Part of a small language model's weights: 3 heads of 64, 18M parameters.
MLP neurons of a small language model. Each row is named by its layer, matrix (gate and up: input weights; down: output weights) and neuron, and shows model dimensions 128-255. Each number is 128 + 32 x the weight over its row's rms, rounded and kept within 0 to 255. Numbers have three digits each. A neuron's up and down rows have the sign that makes its largest values positive.
A block is one neuron, or neurons of one layer that tend to fire together. After each block is what it responds to, as a language model described it from the Wikipedia text at the highest values.

L9.gate152:167195135121139096135123068132081108099084155137152104122121195110128108090114130101117126136124183089144140190154127114133087127124160169122121109154090112145158125155155161079117143143167102182085030110113081166115093135149213183105127100106104119178115146135110155134118142145110178132143063162121151136050095143144153156126101133145111106132104088168172116151107143142158146168167
L9.up152:161171126099114123113133148133113137139090130117099150109126084163099163093183151162181138159146078127088138115141188084199123137134109155179085121140152131101129135142098139128099109131177133156137147169154115121150079080099181110126143123072123138141104165096095167096079140141139178155175152134204049164136154152155143142132144143129106183134069171092116161116124123193099125136184
L9.down152:103114113216093112130092134099156149117135156089193193119185091122119142107144141163156105141137130132091120127200133107123052141113138127065147109119110136080146163141111092126139120202106064161128133133143190113079111106135167096127145156148116074095155099134099084082104130095137119103154133112250116120121128138116130201139074198122117114134180123095133150078107136111115105157084
Responds to: Verb after named subject

L8.gate163:127101145158107097113111183110127128164114122156107136109149087165115124088100063080192102082142100141175185076132123171150167116164110134154141122177101130134127113137120140141179106065140099139101122148105130135114146098087105090106153128123131150162142117124141112129140099108171142152101097117089117114147122153175196125124215167186093081111121151136110116133100106125185170182117
L8.up163:135141130122161108115191132152121125142124100143145139100170145152153130136076138152143103137174103076198108130155148142180179180140078102162124112196153141112040154117125114100165128076093066165147148111158113157098149170146091149097147141181134113146113142118115097101130157124103051069155120093153129107186184188131113174109182098119129126181145117092130160163108148113108109162064
L8.down163:129126106075095136120151070100138109121129134118195129082123075088150120098180122220125126121120102164139191147179102090138190114096078143113129106065140163078133099104122139148121104122151106116156110159151115085133121123085142139108140096149135116120091153136097132079125130159227194078135123184105156097116153104186100110122149132107204156078126148159153107103124105121144122161093
L8.gate189:154137119067181171083184141085089031150094128132112142129218132142152139093160101162141125127182114141116111140124149123117110154137121117084161111157130166138142093163070151164131152152091138117088114146102130130127147160137192143105141102150075140104150116189164097171156114084105096128112129149056171119100091112151081141102098151104111089064134145130174157106095107140162163081146
L8.up189:168184134123141146126138196159131151170121141129133100108137125194137059081127127070157135113130145116110050133161144133115086133110092128120116126110122116138209100168127150117106118086121168200123142164140118100136096098109130181107093149177152130126141097214134127104170202143160062102154149150112140172079090166121096131066101136112127128160121121167102149161141092228061102101190
L8.down189:133147088159099147068109112115145122111122088092096148168119165102122135133182151210134131140162171153159100159151096065114108141140107198136157151118106046085142099113100104127115104143117100137124162086125110091124106122118122168131126130165157152112146095114124156158184112200098172084073151154132076142092079086047103093127077072188135094113140229093153108145114129132111121172096
L8.gate289:113190129157108113067152106142161152144172100154102145121158070136095103100085062103067071123088160133166164081071129163096155185118154111136138111183198144139157118168171107075167095121141154124128142144116170128140126097128099166145129086147112130098168111178191079147083172080129142116106084090104138135108129119059087076048141115121136094159186128180124123114086162160137226099119
L8.up289:096113128150104125118166141099150150156156097103139129129112160081115115037140141113147118145155114088139139085142208117166083144136176134101151153199155155141163085138135083073107109139138099176150132152132152093106104138107139117140182092182151181090127134153174076139179114143148080107079136111107103069156125211118146122137094125141094194091136136111131073216107084204118148138151
L8.down289:146156118101080094179183127115121146150110170144111174195110115104114109080140168127136061149147123115127152145120115126139071106132132136050181115105129137147126154115130154140065099038106090106135116087119162097123131147097136171140151108174097117062095131148101109066141086163133099081079100115193085118142064091108155165134178094166160134086156138103173108084116119128129168109078
L8.gate415:192112093111136146131178119159084109160121117132196134079160153160113125102134131110091088124113151126132143091148144198076138171069144125161148128171148125180091125115130139155112118141115035149064153119149138160161160146102094189156094080135100164149105203182140147146115165123088099111143154123138192108078051109118127113118073131129117073125139118179073104097105138126148139073124
L8.up415:079100059123136125153168164116077121161099072119156135119129073106113116140114171094058112095095189171152131079117094140117092123157145115165173151165138134124097120150155182121112099059140116152117148044155122102086103170129156077095135159124091160140151182128172121171130178103142127159116112115146092112095085139099123122140025150087113110059126125132073155151146156175074151149099
L8.down415:113132069104126074138144080154137106155143098116154168120186086086096157125154079110120159090099137184171097068204084100096083141117125121157129104158124144101169128152189115131131137082110165087094149098137120114152129056160177108126122144131120120097105070162099131121091088186145121100141127116111053135118067058150097103127141197173134122125170255072197119136176172140134086198114
Responds to: Abstract noun completions

L9.gate517:100130161111161125143092132145128174123119142194134141149133178129145126156135116119154177103090094104094141111154120163100181123087160178173144130115085156128160136179112133073141179133113110138210106125134124148167113126186117122122143116103069155124167207065132088106106072153159117103117116131032146147092121100083153100090159128104167126092080115121201166155125107157102150099103
L9.up517:170064136181159149054084065152146113117166068093114123094132110063175074112125179147142139087106135149146130160117128156107158113163105142095145151133133132107123101105083088106109133102160129155134136103096103152147153122112106156053122199122092025092121150071127135125100110098107182125122170121163136087159115118153133070129146056104104136123128207157104101113134149051118087137134
L9.down517:133128194068145081125061121183125100145125156159130122116148226144157138162156126112110074099109130061109113155209105089144146061132153168098160085108120149084112097146135132131200144113120133140124116123177191088133183155117162107134161113135096133151136208142159126149132138124101099127073129091127092129126102162125155149140112105129113164130130171122125130167158134110164168124104
Responds to: Separators after names

L8.gate372:134135117149174156137077105121145141106078107182120127167105144163121090149160120105081154133105127131190132114137138138156102126075147137096125108137107131141091126153130115142188163125152098136182139123107099094096193138151126106100174092122076184142120145044110090191144158137170139099108120144108131072168133147156113121134099141095135172094131181138119161095100144159193145128135
L8.up372:058148110085132159116139141160242181170085124157101141065186145138132101151161148094122085105061157136153141101142134122140144154111153109082175146110124092131074172092131143132125138121130106137137054147125095078165126115117038162096060099139139138126132121137100156144180142157125124134147155144136168114158108169187153157147189135118183113070130106114097131124178176107131097142155
L8.down372:079119079100109031134112134112110100118129093204123067129133204121133165146108143178099144127207131203147111145122185149099105091096101109113161161111121145091163106142094121141138162149099099100137103128100138107128128070098156112165093091107109108137140100138160167150121120120108166143131154112101130121146136179135168146106162109171130103109119196107155143139075160147179049174099
L8.gate477:144111144104129117104183065096065129131146117140091137127152152093202108102195136116111104175165181106141078100077081106132110060087107153098081150138101177101148175137136119131147100155088159160117157140190196086151124180117154109117108069182171110107108171199133170164131141149127131134103073168166129128103099134119099140107125140135137118166091177135096081140134107163158116166156
L8.up477:126106132071103155162164142171079165165106133141101121155177094127139128080109095103137103182102100137144091137094124130135141146054123138102124162058087169096167079170111099100129129106139108112044145128165137104170119141174150139089111102129057149142122127126094142127170157113096104153200167143147083123121132107077125153169072149142129099105082162163119150180128178137143098093176
L8.down477:163113139072171179110166104123127130139118142102137115144103122130101125094170114207176074134141127103125136120060094095096140096036116111111114166122162107168115198168158153186152119105148144092110136108151180140123141091139088116162089152162120059117110158158145131139070107131174164114088127140149107148112166075165143119118141121142148120072126152148109155147136165145129080159146
L8.gate559:210121114149154159091111094128122151162152147199107086131122152159067072135123107174177139124136120150124172114094148097150146138146120086179057117136083101147100145189101162145194147123158152090140131066125137141076181132143130093094140102162091101184099141136113109110142160172123086145099193122122133181176062081191110131141158098167144129109064110097088140135170120162151159103085
L8.up559:132164137129096128162118087149133203144123135181169083091162168154138087099137088117114163113124075148114161086117139106067124121097145115104083115146117168090132141141082163179213136131111156150097160068132169117106178101153087101156186083181124117170117107146121178168115105178087118166131197132107116159159139158081170147124126137130148091097072144080103109172109128071167107085163
L8.down559:127167179094104099132157125182150173149129163189102112146104109187134087159141148104143229148123128177135136132191195104138115148095133101150105078123155146122153109161139166121088154133119124101156117091058115135107135176114178150101166173114122159120126154225187175184144114119125136087081148093099105125106130135112093065122128118170099113107156147112135174150140134165116101143098
L8.gate638:143127122086152149143119117119120101109117128120166057128185156108104126119150099148144159116075131109068088108108120141117091075215118103075081131111152139135105081154137096136219122166120125135126165082125149074163131129100115158161079116095187100105136116128100137166142171132146132125116099126114131166096172139151091192116149059113163148138103141150122127133160103112120130108131
L8.up638:120131057113094156115128138158210138165222156161072046194140124111125092153143091033136123149048111136125105120129142125152172109154150173105113120141087150138089169116192120122167216124138097134164143122124129131164160166155101107158115165092194170148129100157071139121105152117082143166072078162120126123120131102104086186118152163150136153110091093117146147166110138148116129132107
L8.down638:073120190128090137123114103164124146082140077120136163133115112093061121139115129174147103097111152132089103152173130121102137155129144136100114074097152166124126118129152106142106122143126216112150125170142146184098115113166172136139164147187109066096098189133157083105089074113105175143151116162132117138066152099122114141085147113139058102138109166147129210123109105105091151151092
Responds to: Inside institution names

L8.gate71:074141102175107124143129143183109147119137108109121101157121140075038114150113079143100083127040138197148139138175102125095134103094156113161119130130100081151181162163120094131113147102136110163078077175153122138167108079152122165114115157141109062102060175123118088076105087115195149130169079093145185154164121119167095141094166190151135095142122126101130122112194142100139162104140
L8.up71:098188098112124145097105081137126075105197110111104124150155109153142140098158123137130147131150158088109083132147088125164082157082168138099125165189114125126060126071132080107143141150171112130092182115090081160091134161139148124132104128072148151100137145126181051106047156169176093095135065159080189192128126109119145115103116111118105194149165140121106070071114154147132117072171
L8.down71:130185148167075146139129159102128114174155093127151079151172135147125084076145145088174112108119122113133096127100160161130077148122136113093130131149170200108127135113104111099100125186095120129040174109088113154088156101181156104137151133159127112103124060134177135072124132159121121110088121150100194101165119148169141124162138081200136131154140223103081145102123135091167114152128
L8.gate303:163197109080186118153063115186102104147157174103100093142088191123127109099119160159143136233103121127151094137141111078211144138142138121113198138136145124159143168152131123134146134132175091129153082087144137124171129152116179104081135141101143187097156102107157090075121064082103176093127108185109077098124101084104139171133134089075130135120155100146110144084136162120163162125171
L8.up303:158156066110153123102133145169123158123116111142185126118085152154099110158115115181133089198120116170117094131144129085156121146179104150133161157107163115088163167195147169112082039148164099148173126138128126105147094155107152137148094120134147150125194140097138162071142185075126170141098097166174075124078121108164135149150117157147168123117140129187150127171137167087118144115126
L8.down303:198127169156144117085149106124105104123103178149090141187153126127053151153129112144140080145105148143063170117116137129133119074142038129131158128132132135080103142149093118133151151094146129155139174090113047152118146184157140147191124116188129130109143147120118158176096122140090145105125090056174147159129076126152107169192108143118091125059114124123154147168129126098137098182148
L8.gate523:162175070103077132076144075147107109167098125064147039110155144077085131140156169164190125100165127092173139146151127110110083113080099129234128123138149141171076116108149175072106105116131121143116108138147137139158119108113168178137148137121100154167150158112112103136105107126089144110162082093126140145066108130116135147159112206122089118101096096145099060130141135158175137151203
L8.up523:086182223116211124101140169143112106128132128124117159105128103175089190106075104170097113101132122157088088070160110135133130122136140157124138136124144162150166187149107104114148129119124112146186152152101145134157070156172081075132117163167191124121147170133079116109088143109146107129082135112100148116100084096080087120124173176183135178153093166145150099129141131120147091080174
L8.down523:148144212150117112156125126116109152127133139148133146163089146175152109161108085075130147155150202158113173142119134150150133137213152145103106100090169184125151123129086117137138193121209132156087165135089073150106142157093170092163090145136197115048120101127100122148110084128144101164080216126093091102196097094129138180106178041118078123099125240089122115152165127091103113114152
L8.gate583:114113114140096141094185144073138139190160093149111155106116129092115117060124144119149132099154089159118138173109143085159095150097088117070059131119156144111118092163185173125175143139137131100106100100100171094124121159134205168138148173148123162036184093097103053142117132139136109119176083154119129167088136092095096099081162147077156110101106132100111075118157203164133156081164
L8.up583:133119163097082101141184101067148122155134099098132142112180187133097134125092154130137154180094158123064125142194115122119116091133132128083075200136168102102135099112097104087143157162126155112142095174151078104126143122071138105159188131158133155132136120086119120128190141169124113175104177143136108113082141156156140174105117122153145145158117157166133076093134147158130143059153
L8.down583:157227127128093083105070129207137127121095139062115186106132133120094046168138173105142104201151145073082105119094127088105152127130098154133178185107150122128109129131087108122148151066142109184171131125111136205122153150139121045166066099152175070095160109125143137156124173105093119126128119113072115100143145103149139174171131153082082119056118178100124112123134185153152121138100
Responds to: Critics' evaluative verbs

L5.gate43:140105113122112132122149098083147146106104169134078097138093110094090160091147139156114136133134120077126108147167165089062105150106160122059103133135153115197158149127071100115157166143070113156075138103131121162074124125193187118154141170160129184108097141166116197113170141118151099149138120126132127101121142146015164126123180103164118129097152177139148170089167094131107120128160
L5.up43:205128144135080106127154107107209128107118189149121106133110053091092192115173140155112060127108141103077112137132073118081145107171134069149134160142134130139068120109147102119117182146137149139104121089059123093151095116103181095146118116183184183174126156169129208142136199109134182112147111136097130134139177120144161140052069078113104108066130113103154142126099095135154116165166
L5.down43:168109131105182082134164146146132122078176118143096091141129158124101148125091059113122117117154183115118134104126118149150133120120126114155132143154144108135110132126195085183200104093094091159123161131109150108132206104125158153114179117118095149109216123143129116108110052160164152076123203167183084164168081165097112161139147202123144160100127167079120074127134093147134156137131
L5.gate557:099169085185129169154107134169110147091154133065131140175126123110099169085127155175163178228096115101120070124125138126154082086168070160089122170095124133132131124110123103146142145139147156095183166099126182149115126183149156088116151142108113190144142142147120197105088187064163146157137070159186157168108127138105124166144106133220146166125126075113092149064126109157097106102141
L5.up557:139131151129113114177111139113124147143152144092109115119146079098122104129106129152123157153138105150144156098139174146168123137090137106159183139181135090142220102081184110069139099158159151148069121058093105106093114173109161107137105072129154151162114134082179164115114125112160088087104109108081121124104110143152077106141106147173130121084189169126122111139117155127084110112115
L5.down557:155152127165187062103150098107086145173124111133141201110161148121159173162160130122077075114130186073099144116143165152092188112091120108138118146138161132103051104112086116175157108075097101144133109106068122127149202110140119124121044126092110147138143112133120149107103161110081129124136178168157128129072041127079141088077054148089136227141130205137117146179119167216137156153117
L5.gate562:178162189145150130133116087179078079164152156134233131106133093103125113126142111081125088126158186059151131137084131123175094130122150158141099159171190126124094126155138132090121168102117120106108109160068109101115124206114138108122144138079114067149123166085184129154100130124132099147125109135185087202133096088191101105155095111131104184137162104115147179088112138147103147113159
L5.up562:122132179159150136143160143184090117177151132114128126126106107087087151114100161169150161138152084122146106142087147153140128147094151198125140147165110057128117139142185120074067159151086105125089101133072144054133092140092207092080158113144117134148093130128173154126153151172129114176104145193162113133077118044129115168129113156173136127174100171077125102083119167142077160097161
L5.down562:168116124158132075176160058167179114094089116158130166127217097104149118182098139118078117130104161156122129075113132141170142101041167121135148148157163178127183138099147095208129145143144132059123119158137097108137195104157149101141115152139191067138141061114111159116165102090130103139231111147149078199114128144139120109129161093180099197117180219143170156130108173100133156117157
L5.gate625:135185211092119097098158110127060158106126178099135131132116089161127126096128134132092159161168145094136148151083107108126059160095174085110087154222117162129141141106157109119161148165102127081068047128077114115160074194071177134149162132075097096137073162088135155167150146140124120139157151180165090154104150127137131144155074150066132129134104127143088152090111163134111163121163
L5.up625:136180195090200136125140147124075134162127165141165154139116065180108137094146119097115120175103134105139189184047138130121124161121140082125063123162163143147106132102140081107092118103181060126087086144118098150164173101188166185168156127040120147153099169139126118188080166136103130109131113152130118110112146139097101103099098167160165169158091173108077116131145139165097162075156
L5.down625:107134180193037119137159056128151157069048137087149182093126131120123114118104140143102096103139195108085183197076177122148082140105083072125128154143188184180183149123129118143101136128087161058125149088154118100146133142087111093125110144152103060133145121128122139131117133133140128123112115148182142116106197087148130069072112114141092088149151138151155150105128105172163093116101
Responds to: Clause-opening connectives